Part of a small language model's weights.
Architecture: RMSNorm before each block, rotary positions, capped logits.
Training: a variant of Muon for these matrices, 434M tokens.
MLP neurons of a small language model. Each row is named by its layer, matrix (gate and up: input weights) and neuron, and shows model dimensions 48-143. Each number is 200 + 40 x the weight over its row's rms, rounded and kept within 0 to 999. A neuron's up and down rows have the sign that makes its largest values positive.
Before each neuron's rows, "fires after" lists the tokens most often just before its 100 highest values on Wikipedia text that the model never trained on.

fires after: "-", "pp", "|", " opp"
L7.gate122,204,197,190,231,193,228,265,214,159,175,203,223,219,166,224,169,196,176,200,222,133,241,165,173,116,227,197,135,145,251,224,179,230,139,185,244,159,194,216,260,235,216,229,192,152,219,230,223,234,223,218,342,282,140,160,230,136,181,234,191,257,219,202,223,204,248,223,183,180,230,222,179,187,233,170,188,190,175,234,178,241,244,263,195,155,249,216,158,199,270,190,191,198,135,108,271
L7.up122,175,187,201,197,152,237,222,157,232,173,147,154,140,244,205,202,190,244,234,201,192,198,226,222,159,151,203,186,159,203,216,201,257,182,204,190,220,208,248,238,157,178,196,169,284,218,143,215,246,176,154,236,185,157,223,274,248,98,163,168,271,240,229,194,191,240,132,200,121,181,169,168,171,197,151,233,180,250,172,164,171,230,222,205,122,232,217,246,184,271,273,228,198,227,119,178

fires after: "\n\n", "="
L10.gate137,175,255,203,200,210,174,166,215,234,157,221,156,157,181,231,194,181,148,153,204,214,228,231,206,228,229,210,196,238,214,250,163,244,179,163,112,138,220,161,261,265,149,231,163,157,245,229,244,249,202,196,210,227,225,135,195,239,224,217,226,225,200,212,189,210,159,192,234,273,132,198,98,253,265,218,130,299,133,185,198,199,159,115,253,202,242,195,224,168,182,182,181,259,204,156,216
L10.up137,212,205,211,229,244,224,158,177,163,223,141,231,216,244,221,269,198,219,192,164,190,217,249,215,201,181,196,179,218,185,237,185,238,122,201,249,233,229,158,224,222,134,174,229,156,197,229,212,217,175,196,156,169,218,238,144,141,176,185,125,192,200,193,134,238,306,138,227,255,183,135,146,214,124,200,113,221,281,232,177,224,245,191,169,146,158,236,147,200,69,129,196,226,267,212,199

fires after: ",", " $", "$", ".", " US"
L12.gate361,251,234,177,282,140,172,204,235,164,217,179,221,145,188,120,245,213,189,206,213,230,211,141,238,187,197,252,236,198,97,150,150,276,243,200,200,147,167,173,204,181,171,252,198,210,245,254,181,215,115,269,120,159,251,236,202,201,128,244,178,244,201,183,212,154,212,145,187,227,187,217,196,212,234,196,183,239,190,219,221,248,157,203,178,145,158,174,244,196,233,200,163,266,215,237,118
L12.up361,155,207,184,218,218,188,208,251,218,280,172,147,163,145,203,195,133,204,213,231,195,183,190,187,195,235,214,212,149,178,138,204,182,183,223,223,152,167,155,188,107,167,288,189,257,304,264,144,234,226,192,240,172,215,246,182,243,212,166,250,256,188,203,149,181,161,197,207,154,228,215,233,289,199,129,154,240,176,229,136,194,191,179,263,214,168,146,181,218,234,214,219,248,193,212,204

fires after: ":", ",", " (", " the"
L4.gate300,174,178,157,214,187,217,266,149,109,194,197,176,187,186,182,246,212,127,168,230,197,178,154,164,98,222,260,185,187,239,218,191,200,222,230,218,308,235,197,208,181,199,183,212,189,194,233,226,272,126,170,175,182,258,185,225,202,222,227,126,213,227,157,221,206,202,165,230,167,210,211,225,245,142,230,254,211,211,205,223,184,139,163,148,149,206,224,174,184,202,176,238,260,244,208,159
L4.up300,225,176,268,191,207,161,183,141,201,140,212,164,244,189,191,233,258,218,86,212,239,138,200,198,115,148,176,242,161,239,301,222,244,187,202,203,185,163,293,358,236,227,194,213,226,258,231,137,271,199,201,170,205,225,205,284,223,218,271,211,248,168,188,266,180,194,184,168,157,226,203,235,186,216,85,175,196,162,269,134,194,193,172,192,168,178,169,177,190,161,203,186,259,213,214,203

fires after: ".", "="
L7.gate207,206,280,204,216,259,122,273,207,213,214,220,222,228,224,164,187,213,184,203,275,225,219,168,123,177,209,157,206,183,199,160,103,192,162,123,133,269,182,258,221,210,213,223,187,151,291,193,289,186,215,218,217,127,241,257,219,278,210,177,232,199,148,211,150,230,198,189,278,258,285,178,172,221,226,111,209,218,154,213,264,183,183,183,168,189,270,189,192,182,204,204,160,261,214,185,239
L7.up207,202,177,213,230,261,248,241,299,242,234,267,137,132,261,201,166,185,243,183,148,170,212,134,168,182,235,274,219,209,160,199,184,177,177,175,178,212,163,145,98,206,211,246,147,213,172,188,160,216,140,218,234,176,248,191,191,184,217,137,177,148,100,219,214,248,229,186,181,251,176,231,215,214,189,176,171,238,218,138,220,197,201,113,219,237,224,146,176,255,229,214,207,193,207,166,254

fires after: ",", "\n\n"
L4.gate306,244,189,256,256,181,220,208,201,180,173,166,206,209,219,277,182,187,271,197,197,183,215,265,212,146,276,210,152,196,218,215,175,157,196,268,249,198,268,214,188,212,196,207,140,200,188,180,201,186,270,102,191,255,232,227,242,167,157,200,242,210,240,251,252,208,142,230,192,184,164,212,166,180,228,257,155,236,189,188,193,152,214,242,190,199,227,168,239,191,143,231,205,166,243,185,214
L4.up306,209,197,251,159,162,198,228,241,192,259,114,151,187,164,183,158,207,227,170,158,160,191,179,181,261,204,185,194,170,171,225,130,164,209,155,222,159,192,166,169,165,201,149,221,171,186,214,228,51,212,187,167,208,268,173,193,173,159,130,170,156,226,151,239,285,241,186,185,178,218,156,182,228,220,247,149,240,163,228,109,215,172,196,231,230,139,143,184,227,187,287,214,190,226,255,119

fires after: ":", "′"
L9.gate113,189,238,186,227,267,210,277,188,145,268,194,164,228,152,156,130,192,179,177,158,177,206,185,194,256,195,253,239,229,160,251,191,242,236,288,208,238,184,200,200,106,191,286,191,133,212,211,250,232,183,165,244,190,250,202,181,214,223,233,108,266,245,276,151,281,129,219,241,207,223,207,151,278,217,172,234,251,221,243,212,212,276,137,229,159,218,155,255,200,232,213,224,124,292,188,199
L9.up113,174,235,286,155,176,189,263,163,99,231,175,212,243,204,137,166,210,213,329,151,157,164,209,204,235,134,181,248,195,150,199,239,200,200,216,174,196,246,135,207,173,209,271,235,226,234,205,194,181,213,219,125,208,144,154,296,259,178,172,143,225,218,235,159,142,196,217,204,152,208,218,152,218,263,187,195,231,200,232,210,217,227,152,200,134,262,206,211,193,159,182,253,212,189,123,218

fires after: " (", "19", "18"
L7.gate88,133,190,217,226,178,213,263,175,245,226,226,176,163,161,220,157,144,119,161,135,153,165,204,244,205,292,209,258,191,178,203,212,153,240,249,86,172,174,237,228,176,187,190,183,210,188,225,142,255,167,174,171,161,207,219,202,130,190,208,223,178,136,179,240,257,134,251,171,167,153,204,192,201,178,123,218,205,261,211,219,231,150,155,243,214,203,218,225,169,235,239,195,282,200,156,152
L7.up88,193,194,206,193,165,210,144,115,253,192,134,199,202,191,232,253,216,182,165,215,236,169,227,234,127,156,231,185,291,184,142,180,181,173,223,227,197,186,185,247,117,229,237,151,174,212,153,159,193,194,176,125,166,198,189,167,186,236,199,224,175,227,266,189,223,107,164,209,246,272,249,162,230,270,236,188,196,230,225,213,178,140,197,213,261,208,272,207,170,219,210,223,219,227,263,170

fires after: ".", "°", " exp", " Pld"
L9.gate323,220,210,245,215,155,183,299,171,161,195,167,254,242,224,176,210,211,183,221,280,185,245,201,292,199,232,246,256,248,240,202,199,160,198,147,126,100,199,233,189,148,185,212,209,169,187,114,204,165,229,259,169,129,192,208,226,219,177,263,232,202,205,167,137,184,104,265,136,236,183,200,188,211,168,156,130,254,180,196,239,145,210,237,181,205,170,201,191,176,229,150,194,189,232,227,217
L9.up323,188,212,201,177,188,219,278,235,259,145,268,265,279,213,133,150,242,188,217,168,147,207,153,174,182,193,189,193,190,206,186,87,126,229,193,218,267,139,106,186,158,161,264,261,158,203,217,149,220,244,271,206,184,271,265,155,237,222,246,174,275,277,193,209,224,220,161,139,196,247,228,209,184,214,232,154,171,223,202,173,264,175,244,212,234,218,216,140,197,270,237,163,124,229,165,244

fires after: " as", " first", " third", " Bronze", " second", ")"
L6.gate174,178,204,239,143,175,200,203,176,173,220,238,267,233,208,225,196,196,164,201,223,149,250,238,182,299,218,201,176,269,210,269,219,185,200,232,123,208,227,191,243,196,168,181,141,199,194,130,193,204,183,238,248,161,187,262,201,188,222,178,155,194,210,228,189,135,98,168,271,238,220,244,191,204,230,220,203,203,211,165,241,187,223,231,200,208,162,244,216,233,205,225,177,234,182,184,208
L6.up174,272,118,213,156,220,156,191,197,204,199,151,155,209,252,168,255,218,213,233,173,235,182,222,215,135,213,212,267,203,190,260,170,187,169,222,170,232,249,275,291,159,194,219,224,192,138,180,225,124,139,174,187,178,222,120,201,174,215,131,252,256,217,224,195,171,163,141,204,203,231,192,233,173,249,219,214,229,198,207,180,133,255,252,262,254,279,202,178,200,232,205,184,198,240,174,206

fires after: "–", "-", " -"
L6.gate478,150,180,178,212,179,207,190,160,224,215,285,203,184,148,220,209,202,248,172,185,203,231,237,242,179,254,202,243,217,180,211,193,310,194,148,235,117,171,200,249,242,153,171,243,165,228,233,214,193,208,146,238,243,197,237,225,183,168,189,186,210,242,132,206,199,182,189,77,135,164,228,209,279,238,257,216,88,116,238,223,187,243,261,202,213,228,210,120,206,133,159,141,153,206,222,169
L6.up478,117,170,224,144,128,177,227,213,270,178,216,227,172,167,236,185,197,237,266,247,235,140,200,140,149,211,233,186,237,197,186,136,227,228,280,246,162,168,188,227,186,184,216,133,307,223,169,215,172,176,188,176,212,229,179,146,219,225,169,209,178,207,186,268,231,173,191,183,203,236,199,189,292,205,171,236,210,204,260,161,226,153,261,170,183,187,152,239,118,202,216,224,148,82,208,139

fires after: "|", "=", "-", " |", "\n\n", " he"
L9.gate501,161,217,174,215,104,166,319,228,257,129,182,203,230,233,108,185,201,209,216,160,192,204,234,171,175,201,208,192,166,204,210,225,167,225,227,238,168,232,181,290,182,165,188,234,255,179,140,186,207,198,299,311,237,154,200,123,188,205,178,229,247,214,197,218,225,151,122,99,192,191,264,171,244,232,164,207,237,229,240,240,235,164,174,203,156,174,146,210,197,216,191,254,244,285,173,243
L9.up501,182,235,236,150,211,258,146,234,207,129,206,220,202,190,246,200,172,202,243,193,198,155,210,190,145,210,230,158,172,139,169,253,266,266,233,262,193,219,171,286,184,228,144,273,188,160,167,180,267,219,215,208,238,171,186,221,187,231,196,188,178,207,142,224,152,228,198,203,153,168,239,235,143,220,168,195,208,187,209,239,207,248,183,203,155,230,206,196,226,196,274,244,207,192,184,257

fires after: " one", " \"", " (", " House", "-", " E"
L9.gate351,213,171,270,166,174,221,165,207,229,146,182,212,207,195,171,231,307,229,175,221,194,152,207,196,163,132,198,208,223,213,224,180,102,244,214,209,184,158,201,198,109,238,179,208,265,200,161,169,249,198,241,245,196,269,240,199,207,232,198,177,178,203,191,231,220,200,186,137,167,128,235,248,200,250,165,219,218,195,173,210,220,233,244,188,213,181,201,225,264,234,219,300,176,242,251,144
L9.up351,280,123,187,185,196,181,225,216,168,147,225,180,199,219,162,225,250,159,204,237,161,167,169,243,134,174,138,221,206,211,221,190,173,178,220,214,108,236,194,240,154,228,182,200,177,239,178,127,195,282,213,158,210,271,177,199,151,241,157,148,121,190,273,161,264,197,190,248,145,181,149,166,173,157,238,195,182,149,198,239,147,160,194,153,210,236,215,283,221,242,270,281,247,231,141,197

fires after: " (", "-", "{", " Sch", "|", ":"
L6.gate390,209,196,138,253,208,162,234,182,244,154,180,189,162,158,234,225,215,193,237,119,166,159,194,241,206,168,235,280,273,130,198,147,237,143,218,209,147,231,263,232,195,232,224,149,195,210,176,207,246,200,235,258,242,210,192,184,244,260,178,176,223,156,105,205,126,154,170,186,227,203,212,163,278,238,163,224,159,182,258,170,256,206,162,248,189,169,156,170,225,212,240,231,220,193,168,260
L6.up390,245,245,221,200,204,225,189,166,241,184,252,179,200,236,238,215,121,282,194,226,204,157,308,192,204,190,273,187,152,115,242,165,248,181,225,224,186,231,205,232,187,184,273,290,224,255,189,166,202,210,163,250,213,186,171,180,195,185,222,182,271,169,211,173,188,206,144,147,183,155,209,200,195,307,135,197,176,160,211,201,215,170,234,199,176,237,172,195,138,213,170,164,145,181,226,203

fires after: "-"
L9.gate152,208,242,210,149,206,247,200,182,241,226,117,187,215,182,213,147,164,214,245,246,190,267,186,163,186,243,166,241,136,246,138,173,154,234,251,254,204,209,177,151,242,259,125,263,273,139,145,268,222,255,234,223,122,301,240,103,170,230,197,221,112,205,194,240,227,228,191,194,190,190,153,197,174,150,224,178,199,290,172,174,175,216,276,178,169,207,230,221,151,221,190,203,161,218,165,162
L9.up152,223,322,156,164,195,186,176,172,216,162,235,180,193,228,248,257,185,266,211,200,259,196,236,171,185,149,195,236,184,242,204,208,162,252,174,155,258,173,219,234,152,214,246,203,189,160,266,203,157,149,245,224,131,203,198,245,228,191,220,216,276,272,197,222,262,198,210,191,152,196,267,160,200,160,189,199,250,122,188,198,153,246,170,131,199,252,282,201,307,250,207,175,198,135,209,180